Part of a small language model's weights.
Size: 11 layers, width 512, 8 heads of 64, MLP 2048 tanh GELU, vocabulary 8192.
Architecture: LayerNorm before each block, learned positions, untied embeddings.
MLP neurons of a small language model. Each row is named by its layer, matrix (down: output weights) and neuron, and shows model dimensions 0-127. Each number is 50 + 10 x the weight over its row's rms, rounded and kept within 0 to 99.
A block is one neuron, or neurons of one layer that tend to fire together. After each block is what it responds to, as a language model described it from the Wikipedia text at the highest values.

L4.down839:57 46 42 54 58 50 66 46 48 54 57 54 56 51 48 53 52 49 26 38 45 50 71 51 46 42 30 58 42 55 57 57 41 54 67 29 51 62 49 53 47 54 39 51 49 37 26 50 48 42 44 63 61 62 57 53 45 54 43 46 45 48 59 66 42 68 37 47 38 50 55 44 52 41 57 62 42 45 49 43 58 47 46 47 43 39 48 43 45 45 65 57 39 55 79 59 52 45 61 45 54 49 56 50 50 79 63 55 45 29 67 32 32 57 59 44 47 50 62 39 47 53 32 41 52 37 70 53
L4.down1569:65 56 46 58 58 48 54 39 41 63 44 73 54 50 57 52 52 55 51 46 39 44 45 55 39 49 48 51 51 49 66 59 49 54 65 29 64 63 50 51 55 56 39 55 52 38 52 39 59 56 43 45 48 43 39 43 58 52 27 51 33 45 59 64 47 41 71 61 36 61 51 37 60 54 52 37 46 41 61 51 53 52 69 47 48 51 44 34 52 55 71 48 50 53 55 56 44 58 45 48 60 44 43 61 46 60 47 56 40 50 50 34 46 47 39 53 40 48 52 33 46 43 38 56 57 31 66 53
A capital letter starting a word right after an opening quote, bracket, hyphen or line break, such as the O in "Ohhh", the B in (Big West Record), or the T in Russian-Turkish.

L7.down517:57 38 54 59 63 51 60 29 64 51 52 58 59 37 66 43 76 57 43 35 41 63 47 46 35 43 61 43 31 38 45 57 65 65 53 62 58 45 67 49 49 72 34 55 49 56 46 53 47 52 53 54 52 40 36 47 40 32 47 50 67 52 48 61 37 36 44 33 63 41 47 78 47 61 48 45 45 49 54 51 65 52 49 51 49 48 54 53 43 49 61 28 64 49 38 60 59 43 44 54 55 43 55 50 51 61 38 36 53 47 41 63 50 44 34 38 46 59 50 45 57 49 55 50 44 47 59 40
L7.down554:74 44 59 50 39 38 32 51 51 57 51 58 55 30 39 58 41 54 65 48 45 43 54 33 47 41 51 42 61 45 61 80 71 52 60 48 53 70 66 61 48 43 60 49 40 47 57 19 55 49 58 32 78 56 57 30 50 59 37 45 54 58 52 45 63 52 49 63 53 37 46 66 61 52 52 49 55 44 32 44 54 39 62 29 51 47 56 27 51 44 53 28 36 29 49 46 40 59 57 60 63 47 74 61 48 38 20 52 56 48 55 44 46 52 59 42 56 51 48 56 75 38 61 56 55 49 60 63
L7.down1001:47 54 49 48 52 47 50 69 45 47 39 58 34 46 37 55 54 72 45 37 35 56 43 73 43 57 51 53 49 56 36 46 32 39 39 50 44 35 43 66 38 47 40 46 63 56 47 43 50 48 64 43 47 40 53 48 60 43 78 37 49 63 64 29 60 63 64 63 44 51 46 53 50 63 46 41 63 40 50 53 40 47 54 67 50 61 58 52 55 51 66 31 58 47 53 46 45 45 51 50 64 40 39 53 44 48 48 57 46 76 50 59 57 74 55 47 61 54 63 59 53 38 43 58 47 38 41 48
L7.down1279:57 30 49 50 50 61 38 51 42 58 56 38 46 54 72 51 53 50 37 47 50 54 39 64 62 51 65 52 44 31 39 50 48 43 19 49 48 39 52 33 53 48 61 50 49 39 47 70 54 63 61 68 47 28 52 51 57 63 46 61 44 48 44 43 71 53 43 52 60 60 70 46 42 59 42 65 49 46 54 58 77 44 65 51 61 28 52 67 56 63 58 38 49 52 40 34 56 54 46 50 53 31 45 47 36 60 56 56 52 44 47 60 60 37 48 50 53 43 43 66 55 77 51 37 48 59 53 42
L7.down1499:74 50 56 27 40 45 52 51 52 63 49 38 51 37 47 54 35 64 51 41 42 53 63 60 52 34 57 43 48 65 31 39 53 54 44 49 30 51 55 38 48 47 41 49 58 51 65 39 55 40 70 72 49 50 47 36 35 51 56 49 64 49 55 54 35 47 40 67 41 45 47 44 44 61 56 47 42 34 47 54 53 25 42 44 38 53 51 43 43 35 59 44 42 55 58 52 49 43 56 45 50 55 77 52 57 57 53 49 62 43 52 40 48 49 65 55 48 45 62 53 47 54 76 38 53 36 53 42
L7.down1688:52 46 48 27 39 45 47 56 49 48 41 42 44 39 46 54 46 60 47 53 34 59 32 67 54 51 58 34 51 53 56 39 58 57 52 42 45 49 52 40 45 25 47 48 33 26 44 32 41 26 33 51 46 42 56 47 52 35 59 47 49 65 47 58 46 41 56 63 42 53 57 36 46 47 33 50 67 72 52 60 55 55 41 70 37 57 51 46 30 55 53 51 75 53 51 59 29 47 51 53 40 43 60 38 49 63 52 47 47 42 59 56 35 52 49 35 41 54 68 72 48 21 48 59 61 49 64 58
L7.down1767:52 58 43 48 40 53 62 50 55 55 55 53 35 48 51 42 44 47 34 46 46 57 35 35 50 52 44 47 57 44 48 53 37 58 41 43 68 62 57 53 61 68 57 53 41 34 38 44 44 56 60 42 57 43 54 42 37 49 53 59 45 33 53 53 55 67 37 50 50 38 57 67 50 54 48 53 55 47 50 65 61 51 48 48 70 45 53 33 56 46 66 52 43 40 48 55 66 43 51 47 45 24 52 50 38 54 63 38 52 44 49 43 36 33 38 36 46 45 42 52 39 55 61 43 39 36 76 62
L7.down1995:53 27 60 57 54 48 56 52 53 59 65 47 65 38 46 46 50 49 36 47 40 51 49 50 44 52 40 50 46 51 51 62 51 54 60 54 50 48 68 49 61 34 45 36 64 48 44 57 73 40 47 37 39 42 46 45 55 63 74 54 48 53 43 61 46 56 49 57 50 41 61 51 47 35 54 51 50 78 54 51 38 64 48 43 42 52 39 43 61 61 57 64 34 50 52 39 46 46 36 52 55 39 48 50 49 48 48 54 52 60 45 48 49 60 46 58 47 42 36 59 45 49 46 57 36 50 56 59
Word-piece tokens inside Arabic proper names, usually just after the al-/Al- article, e.g. al-Kirmani, Ahrar al-Sham, Al Nahyan; sometimes other mid-name fragments.

L4.down1331:60 51 49 46 51 44 59 43 46 44 53 63 56 57 53 69 60 60 46 54 52 47 42 74 48 54 46 42 39 43 59 38 36 44 53 39 60 62 51 63 68 62 60 49 45 49 58 70 58 35 57 60 44 45 50 57 50 59 37 48 35 36 44 40 30 42 56 33 41 49 48 50 45 63 52 34 47 54 40 58 52 51 61 55 47 48 61 56 47 59 55 49 51 61 36 46 54 49 42 46 56 43 36 49 51 53 30 53 51 43 58 54 41 56 42 48 42 37 46 33 37 55 26 46 67 45 52 49
L4.down1633:49 62 40 43 47 27 59 48 52 47 28 72 36 39 46 57 52 36 49 65 28 47 34 49 57 61 49 53 45 40 71 62 52 39 43 52 42 46 39 37 64 45 48 60 48 38 43 41 34 57 56 47 52 56 59 70 48 48 56 50 52 51 46 38 43 52 39 49 59 29 39 62 45 62 52 47 48 53 57 48 31 43 61 60 50 32 58 56 49 47 71 62 66 50 65 72 56 41 47 32 46 35 37 62 49 54 63 50 55 36 71 66 45 56 55 55 55 36 63 51 42 67 37 42 69 47 39 54
Common abstract nouns right after the, that or a in expository prose, e.g. "at that time", "the subject", "the plan", "first place"; weaker on mid-word fragments like Tai-pe-i and inhabita-nt.

L5.down743:47 39 40 55 26 59 64 48 58 54 50 59 50 53 56 50 51 48 71 57 47 31 61 50 52 56 63 44 45 49 35 45 49 59 49 26 57 49 43 26 55 57 43 47 41 44 58 58 41 50 53 60 70 59 49 46 66 48 46 43 37 41 52 33 51 52 55 72 52 48 50 62 46 56 60 58 30 43 55 56 57 56 58 44 45 60 50 39 50 41 58 38 42 40 50 53 50 41 57 53 71 58 51 64 55 55 66 64 60 38 52 51 53 56 58 28 54 41 39 53 52 63 53 58 53 59 43 46
L5.down928:43 49 71 58 53 41 58 41 63 54 63 39 42 42 66 47 45 61 49 50 43 44 74 49 45 33 19 48 78 58 53 51 44 56 55 36 52 52 43 30 53 48 38 39 50 53 55 45 52 47 64 42 45 31 42 47 47 41 39 51 59 38 55 50 49 71 55 53 43 61 36 50 45 41 58 50 53 47 57 31 53 63 47 47 42 66 52 60 53 70 51 42 48 41 47 47 28 45 63 48 66 62 45 54 41 72 48 53 44 40 48 58 56 58 55 67 47 51 49 48 51 39 55 55 55 47 46 33
L5.down1149:40 51 52 58 58 40 77 46 51 60 54 40 56 53 52 37 68 52 62 57 55 38 45 64 44 45 44 37 45 46 35 40 59 52 42 41 51 64 42 48 57 61 52 49 52 63 40 43 44 55 37 58 50 51 53 54 46 37 64 39 50 37 44 46 34 55 49 57 66 49 27 39 35 35 62 58 54 30 55 58 40 36 49 61 45 61 42 56 60 58 54 50 25 43 53 31 72 56 51 39 48 54 44 45 49 59 58 40 75 46 64 49 55 48 58 35 53 32 35 42 45 41 64 55 53 70 51 32
L5.down1896:59 56 52 69 43 51 44 39 71 62 58 49 40 42 58 26 41 50 35 69 50 33 68 33 29 46 53 48 58 59 49 44 49 51 52 27 55 56 43 42 53 39 56 45 40 47 50 43 69 40 28 49 35 72 45 46 43 68 42 39 47 35 42 53 45 56 56 44 67 29 49 63 49 48 55 55 61 44 51 45 39 47 44 37 46 58 59 48 59 48 58 48 49 50 49 48 50 40 43 38 52 71 50 54 45 52 36 56 58 54 50 52 49 42 54 49 50 45 34 56 47 36 65 45 46 64 48 54
The "s" of a possessive 's after a name or noun, as in Donovan's, Christie's, the company's; sometimes the apostrophe itself or a year before an event.

L5.down355:42 51 50 57 39 52 33 49 47 52 55 55 63 46 39 57 38 50 49 34 55 60 56 45 38 51 55 53 54 38 49 62 32 40 38 45 52 42 46 53 42 36 52 68 49 64 56 60 57 52 65 67 48 54 42 52 49 42 66 53 52 41 42 37 61 58 35 45 64 48 43 53 49 53 50 47 63 37 45 35 56 52 29 57 65 60 58 62 62 59 32 36 58 60 54 36 34 42 30 60 53 57 37 72 53 30 46 56 35 54 48 64 57 40 47 55 27 61 46 50 58 56 50 53 44 48 49 44
L5.down952:32 44 63 54 34 54 29 38 41 54 61 60 37 31 43 50 55 71 47 59 33 51 66 49 62 57 42 50 51 25 49 54 38 52 39 42 56 52 52 56 54 51 59 51 57 60 43 59 35 36 66 49 45 31 59 57 47 49 68 47 53 46 42 56 57 65 42 52 48 57 42 41 49 50 60 54 37 32 60 51 58 54 35 57 46 46 57 44 43 59 31 54 39 39 50 24 30 40 49 50 57 66 52 45 44 40 54 49 55 66 48 72 41 51 52 49 66 55 42 54 62 57 39 47 49 58 37 34
L5.down1336:50 65 53 41 49 53 59 65 51 57 55 42 48 46 52 67 43 62 47 66 39 31 60 60 47 51 48 44 57 66 44 43 52 50 53 53 83 47 51 47 49 45 47 55 33 45 62 45 41 49 62 51 47 52 53 41 53 55 62 49 59 57 67 49 67 57 41 64 45 35 51 55 41 64 49 41 33 52 40 63 55 58 45 52 57 47 52 57 42 50 51 31 41 47 67 42 60 51 43 38 43 47 60 42 50 51 55 44 34 65 48 60 58 36 45 62 45 45 54 35 49 42 73 62 27 45 47 41
L5.down1441:52 54 72 71 50 45 58 61 34 50 48 43 65 51 61 42 54 50 35 67 48 44 68 48 29 31 49 57 60 39 38 59 60 54 59 42 54 53 63 39 60 41 41 42 61 53 56 43 54 60 71 46 33 52 43 37 51 53 46 44 39 43 44 43 68 66 54 29 30 35 46 58 30 64 62 39 49 34 35 42 42 49 52 46 43 58 38 58 65 44 55 55 38 47 60 68 58 41 45 52 51 61 33 62 53 69 40 62 41 51 43 48 49 46 57 30 54 58 67 58 55 62 69 40 54 39 54 31
Non-initial tokens inside titles of songs, films, books or works, often in tracklists and filmographies, such as "of" in Life and Death of, "the" in God Bless the Child, "Four" in Fantastic Four.

L7.down221:44 30 51 41 48 48 29 49 44 41 53 66 56 58 64 53 51 56 42 64 56 58 87 27 53 40 40 61 48 39 49 50 45 36 50 50 46 45 69 71 41 25 42 35 43 51 55 46 50 55 46 41 41 53 41 46 50 56 42 55 54 26 41 46 63 56 76 47 34 38 54 53 52 50 72 54 53 53 60 52 63 47 43 66 52 41 56 43 34 48 42 65 51 57 59 46 55 48 39 40 49 71 75 46 47 54 38 46 52 44 47 62 46 57 45 54 49 64 55 38 69 60 44 60 48 54 60 50
L7.down601:54 38 75 41 47 48 61 35 51 58 62 51 35 37 64 46 52 65 53 49 57 42 68 48 47 59 53 50 57 37 35 64 52 38 52 55 52 51 64 60 29 58 49 54 64 56 35 24 39 66 45 49 38 41 38 66 50 42 43 43 53 51 51 52 65 63 63 56 38 53 56 47 34 46 53 57 56 35 46 49 69 36 57 53 42 60 47 47 57 38 55 53 55 46 39 43 33 49 60 49 44 56 67 73 51 43 44 57 47 61 32 43 52 67 42 44 52 47 59 26 45 74 42 38 46 60 55 44
L7.down945:42 52 22 43 34 53 46 47 41 53 47 41 55 42 52 54 59 35 51 46 60 40 57 28 59 47 61 37 53 53 41 47 51 46 55 49 49 56 57 55 55 43 41 42 42 52 54 31 56 42 41 40 50 62 52 55 40 47 56 37 37 43 51 42 69 59 53 36 60 62 51 51 49 54 53 58 35 72 61 55 49 62 61 49 29 61 45 54 40 70 51 61 34 58 49 45 38 59 67 37 45 59 59 58 57 38 57 42 32 59 52 53 70 57 31 45 49 63 49 57 64 50 40 71 41 45 55 35
L7.down983:39 44 53 45 40 45 59 50 58 51 29 70 34 41 45 32 45 64 52 42 58 46 63 36 62 33 54 58 44 46 45 75 50 44 54 52 58 63 44 29 38 52 43 50 61 66 60 45 46 68 58 31 36 37 54 61 63 42 42 67 37 35 51 55 65 60 65 43 36 41 49 53 38 53 53 52 63 32 66 48 56 38 58 55 43 54 53 35 55 39 43 55 57 44 38 35 49 43 57 65 51 62 62 33 53 48 58 55 49 57 50 58 55 55 53 59 60 51 49 34 65 69 52 60 47 56 51 54
L7.down1515:47 67 67 51 39 53 46 52 50 42 49 46 43 51 46 45 57 65 52 48 44 58 80 49 44 33 35 58 58 58 65 36 53 53 47 49 52 48 52 69 56 34 66 29 51 48 59 41 59 60 32 42 51 48 65 36 52 76 47 43 56 46 44 66 36 61 44 59 58 67 39 64 49 47 65 51 67 77 53 37 45 48 46 55 59 34 57 42 44 45 43 61 43 39 69 50 54 55 36 57 49 55 58 32 47 46 49 31 58 33 45 60 35 37 48 58 56 49 50 53 74 55 58 56 51 34 38 56
L7.down1586:52 44 51 47 50 46 46 36 39 58 58 52 55 59 46 48 41 46 38 45 34 45 86 49 34 50 67 55 51 53 48 49 43 68 62 63 30 35 55 59 58 58 49 44 49 60 47 24 46 56 54 50 51 56 43 45 51 39 50 66 44 49 47 53 41 52 52 54 45 61 48 53 28 42 57 56 53 40 44 49 61 53 60 48 00 38 41 48 39 47 41 33 52 57 60 50 51 50 52 57 54 92 53 50 53 53 55 50 45 54 51 59 38 44 43 51 45 51 43 50 54 45 57 52 62 81 58 53
L7.down1837:56 50 56 47 42 72 52 49 50 44 44 55 55 49 51 47 32 48 58 41 34 46 88 54 52 42 39 47 50 35 61 54 43 35 64 38 53 40 48 40 60 60 55 52 43 57 58 23 53 53 37 35 47 55 53 51 41 40 43 60 61 52 46 51 51 56 36 52 45 60 61 58 54 37 55 54 46 46 32 35 37 59 61 43 24 58 48 53 62 52 35 33 45 50 35 47 37 49 41 33 53 94 49 67 45 39 53 53 46 35 70 51 51 64 60 56 53 60 41 52 72 51 41 56 46 86 55 66
L7.down1953:43 30 67 46 34 35 64 56 62 26 61 60 41 34 48 49 40 51 44 58 42 49 47 40 70 31 37 42 48 48 41 76 51 41 69 50 59 54 46 53 49 45 52 54 54 32 60 41 49 40 51 45 50 46 44 39 59 64 44 54 42 25 42 49 42 56 57 57 51 36 59 58 45 64 62 51 55 50 66 44 36 39 49 64 75 57 43 42 49 58 54 67 54 37 60 24 39 62 56 69 56 33 66 70 52 45 42 35 55 56 48 55 58 54 39 62 65 60 42 40 74 80 50 60 48 47 53 59
Plural suffixes or head nouns closing a noun phrase, often after quantifiers like many, several or a number of, as in park-s, puzzl-es, prison-ers.

L4.down1898:59 51 46 44 57 69 58 46 44 60 56 51 54 54 33 66 59 60 56 64 41 47 33 43 33 38 68 37 49 36 56 58 59 47 50 50 51 40 60 66 44 35 47 51 49 59 48 77 63 60 51 47 47 46 55 57 35 52 35 44 56 40 55 37 47 40 52 26 48 67 61 42 52 61 49 48 66 49 43 60 43 51 49 53 54 43 52 47 56 51 54 41 37 63 46 44 49 60 44 43 55 29 59 45 54 36 33 47 52 54 34 58 54 57 49 67 69 54 27 44 42 56 29 49 42 42 46 50
L4.down1930:62 61 48 40 58 67 54 44 51 50 50 58 55 40 47 68 67 43 41 62 49 54 44 49 50 48 48 59 59 51 37 54 50 39 48 48 65 50 59 47 42 56 64 45 50 50 59 44 69 58 45 51 40 49 51 45 56 62 48 54 52 53 48 37 39 34 49 49 52 55 52 73 49 53 40 36 64 49 48 45 37 49 53 45 25 47 45 42 54 59 47 45 40 56 55 51 44 51 45 53 58 41 48 63 56 37 32 63 64 39 44 41 46 56 64 51 59 53 57 41 51 70 42 59 46 58 40 65
Word-final suffix pieces completing a noun or verb, mostly plural or third-person "s" (correspond-s, collection-s, dress-es), plus unit endings like sq mi, km.

L5.down566:43 66 51 54 49 48 57 66 43 51 65 44 42 57 59 56 54 37 35 65 43 49 49 57 60 42 61 61 53 41 29 46 28 43 57 52 33 54 44 58 56 65 56 37 59 65 37 42 39 65 65 52 43 61 60 54 56 66 64 47 44 47 37 47 40 56 64 38 58 37 45 67 53 46 43 48 64 40 43 48 33 56 61 49 39 51 56 65 55 36 45 44 57 53 55 56 35 54 45 49 63 41 61 71 47 45 57 43 62 63 37 67 51 38 48 63 31 38 44 62 47 47 45 38 44 38 53 41
L5.down875:52 55 51 41 52 48 48 49 65 39 56 68 51 43 47 44 52 63 54 50 57 52 80 53 74 37 57 58 60 45 53 42 34 44 45 31 32 52 36 67 45 40 36 50 51 53 50 56 38 51 62 56 45 38 60 43 51 51 50 39 42 43 31 47 50 46 68 54 41 42 70 48 56 43 41 35 63 42 52 39 57 41 38 58 32 57 45 57 40 47 46 47 57 52 51 52 39 54 67 47 58 94 63 52 45 23 49 57 58 65 51 41 61 27 54 53 76 49 38 52 43 44 47 69 69 54 54 39
L5.down1065:55 54 33 74 56 58 48 50 63 55 63 57 38 43 43 57 71 57 52 41 59 41 72 46 60 50 46 41 50 47 47 59 47 51 41 57 49 56 58 32 46 56 36 34 56 44 45 56 42 55 48 62 42 64 65 34 60 38 44 38 67 29 41 40 51 39 41 61 64 57 45 40 51 52 44 55 30 54 52 53 48 49 59 55 34 55 63 56 61 36 56 72 48 64 54 43 53 52 27 37 43 49 40 47 48 52 49 51 54 50 43 50 59 48 37 33 47 51 43 65 39 45 49 58 49 40 69 41
L5.down1314:42 39 40 46 47 63 48 51 68 45 72 56 54 45 50 64 52 35 44 57 56 56 62 50 60 41 71 50 53 51 31 55 61 36 53 45 46 53 51 62 46 37 43 48 52 51 51 45 53 59 48 38 47 51 59 55 40 55 57 51 64 30 50 44 47 61 36 27 63 42 78 45 39 63 48 54 69 56 53 46 50 40 63 46 59 42 48 49 60 53 40 57 43 43 50 31 53 49 49 36 53 50 52 65 47 37 34 51 36 50 41 63 60 63 41 62 28 50 42 30 57 68 63 43 61 35 49 38
Plural nouns naming groups of people, or their plural suffix, often after a number or quantifier, such as children, students, officers, employees, programmers.

L7.down433:36 55 66 58 41 47 71 37 53 42 59 61 60 45 36 47 42 55 50 49 76 45 54 61 48 41 35 52 49 51 53 17 54 59 56 56 41 68 50 32 49 51 49 49 46 46 58 46 44 35 47 53 48 57 56 55 41 60 52 53 33 55 61 41 48 65 54 57 57 42 47 47 30 56 55 33 40 48 45 46 59 56 58 44 43 51 45 55 34 63 41 41 43 54 57 51 52 46 61 38 47 88 61 54 38 56 49 46 60 40 71 27 36 49 48 36 53 48 51 41 47 53 54 48 66 67 65 36
L7.down513:51 51 60 48 53 46 67 52 40 60 71 57 40 46 57 23 52 56 35 58 57 56 46 57 45 70 55 45 44 50 45 50 46 34 41 51 52 27 47 61 19 69 42 57 65 61 67 50 52 39 39 48 54 57 67 34 49 50 63 67 55 63 39 49 51 46 60 44 60 43 56 31 54 43 72 59 56 51 31 51 53 45 56 27 72 59 42 48 54 29 53 61 50 60 30 68 54 44 40 51 49 54 60 66 45 58 42 58 43 50 38 55 48 42 40 49 40 44 57 29 46 46 56 64 68 53 43 65
L7.down749:45 63 31 52 54 53 60 55 34 57 39 36 56 47 35 40 67 56 42 44 50 49 62 40 34 59 56 46 41 46 59 24 34 43 69 62 38 49 39 55 54 47 54 56 55 60 47 43 41 41 58 49 38 65 31 53 55 58 52 41 45 48 52 54 46 59 43 39 39 39 49 63 40 51 54 32 74 38 59 48 38 55 44 48 61 55 63 49 65 70 46 53 65 56 72 43 34 40 57 57 42 70 51 37 45 36 44 41 61 52 41 39 46 37 38 45 45 55 35 55 46 63 50 56 45 74 54 50
L7.down1026:50 51 54 41 45 59 60 51 56 29 59 58 50 57 44 48 47 36 57 41 52 49 36 59 57 41 45 55 53 53 54 09 42 54 64 51 48 68 38 57 69 53 48 62 53 35 69 47 43 50 49 48 50 51 45 51 31 38 44 55 52 39 51 56 44 59 57 57 54 50 56 57 63 50 65 38 46 55 57 54 43 56 67 45 46 37 51 48 47 39 52 52 53 49 43 45 63 48 46 35 66 80 73 57 33 57 60 59 61 27 62 38 32 59 48 49 39 28 47 58 41 42 63 51 71 51 51 53
L7.down1153:65 44 48 56 39 60 59 60 46 41 47 47 49 61 48 41 55 60 43 53 45 38 51 45 39 53 38 54 47 36 47 00 44 54 41 61 35 51 53 47 47 40 43 65 36 71 41 47 46 57 54 47 38 56 55 47 75 43 43 57 52 52 52 44 43 50 57 63 55 53 57 51 55 60 49 51 62 47 49 35 45 39 51 67 42 53 47 47 54 32 50 38 65 46 69 45 53 52 54 59 51 67 48 68 54 74 56 48 44 36 31 47 50 40 58 38 72 54 45 53 51 62 76 59 58 50 51 37
L7.down1351:49 58 63 55 52 51 78 50 45 37 50 53 38 53 42 42 39 65 40 44 42 55 31 60 38 41 38 39 59 44 50 23 45 40 40 60 44 58 51 52 51 33 59 60 48 27 41 51 36 25 31 51 31 54 43 60 54 52 48 48 43 53 39 51 48 54 55 46 58 47 54 40 53 54 44 46 53 43 27 49 50 48 69 68 60 41 45 68 62 50 39 51 54 39 67 41 66 56 47 33 47 78 58 57 44 51 54 42 56 49 51 36 45 53 56 36 46 55 46 47 51 62 45 51 67 57 52 47
L7.down1600:38 54 48 52 42 54 30 44 31 57 48 55 49 36 50 62 41 61 49 42 57 47 55 49 64 53 68 42 50 50 42 42 61 69 43 68 51 45 69 55 37 55 40 55 55 50 45 50 30 63 52 43 42 61 36 46 34 32 50 49 44 51 65 64 52 48 81 53 60 50 46 36 49 41 50 41 44 51 57 44 43 55 64 38 48 59 49 52 39 67 52 67 44 44 49 51 55 39 51 49 71 68 68 56 53 48 42 35 55 60 24 49 61 51 39 38 60 72 39 47 54 63 43 45 51 74 53 27
L7.down1998:41 50 48 42 43 35 55 50 45 46 42 59 47 53 37 56 41 54 39 56 63 57 44 57 40 56 33 49 52 48 61 05 46 44 64 56 41 71 41 49 59 39 54 52 54 51 57 47 42 50 42 63 38 64 47 40 51 61 55 57 37 41 55 55 55 40 42 63 38 67 72 36 40 37 70 49 42 64 38 53 63 46 54 39 34 44 59 50 33 69 51 65 41 67 59 50 72 32 41 53 44 63 24 39 50 47 51 57 49 44 52 35 47 49 53 58 44 48 52 45 37 58 53 38 49 44 49 28
Adjective or modifier tokens right after a determiner or possessive and before the head noun, such as the entire, the first, the same, the film's.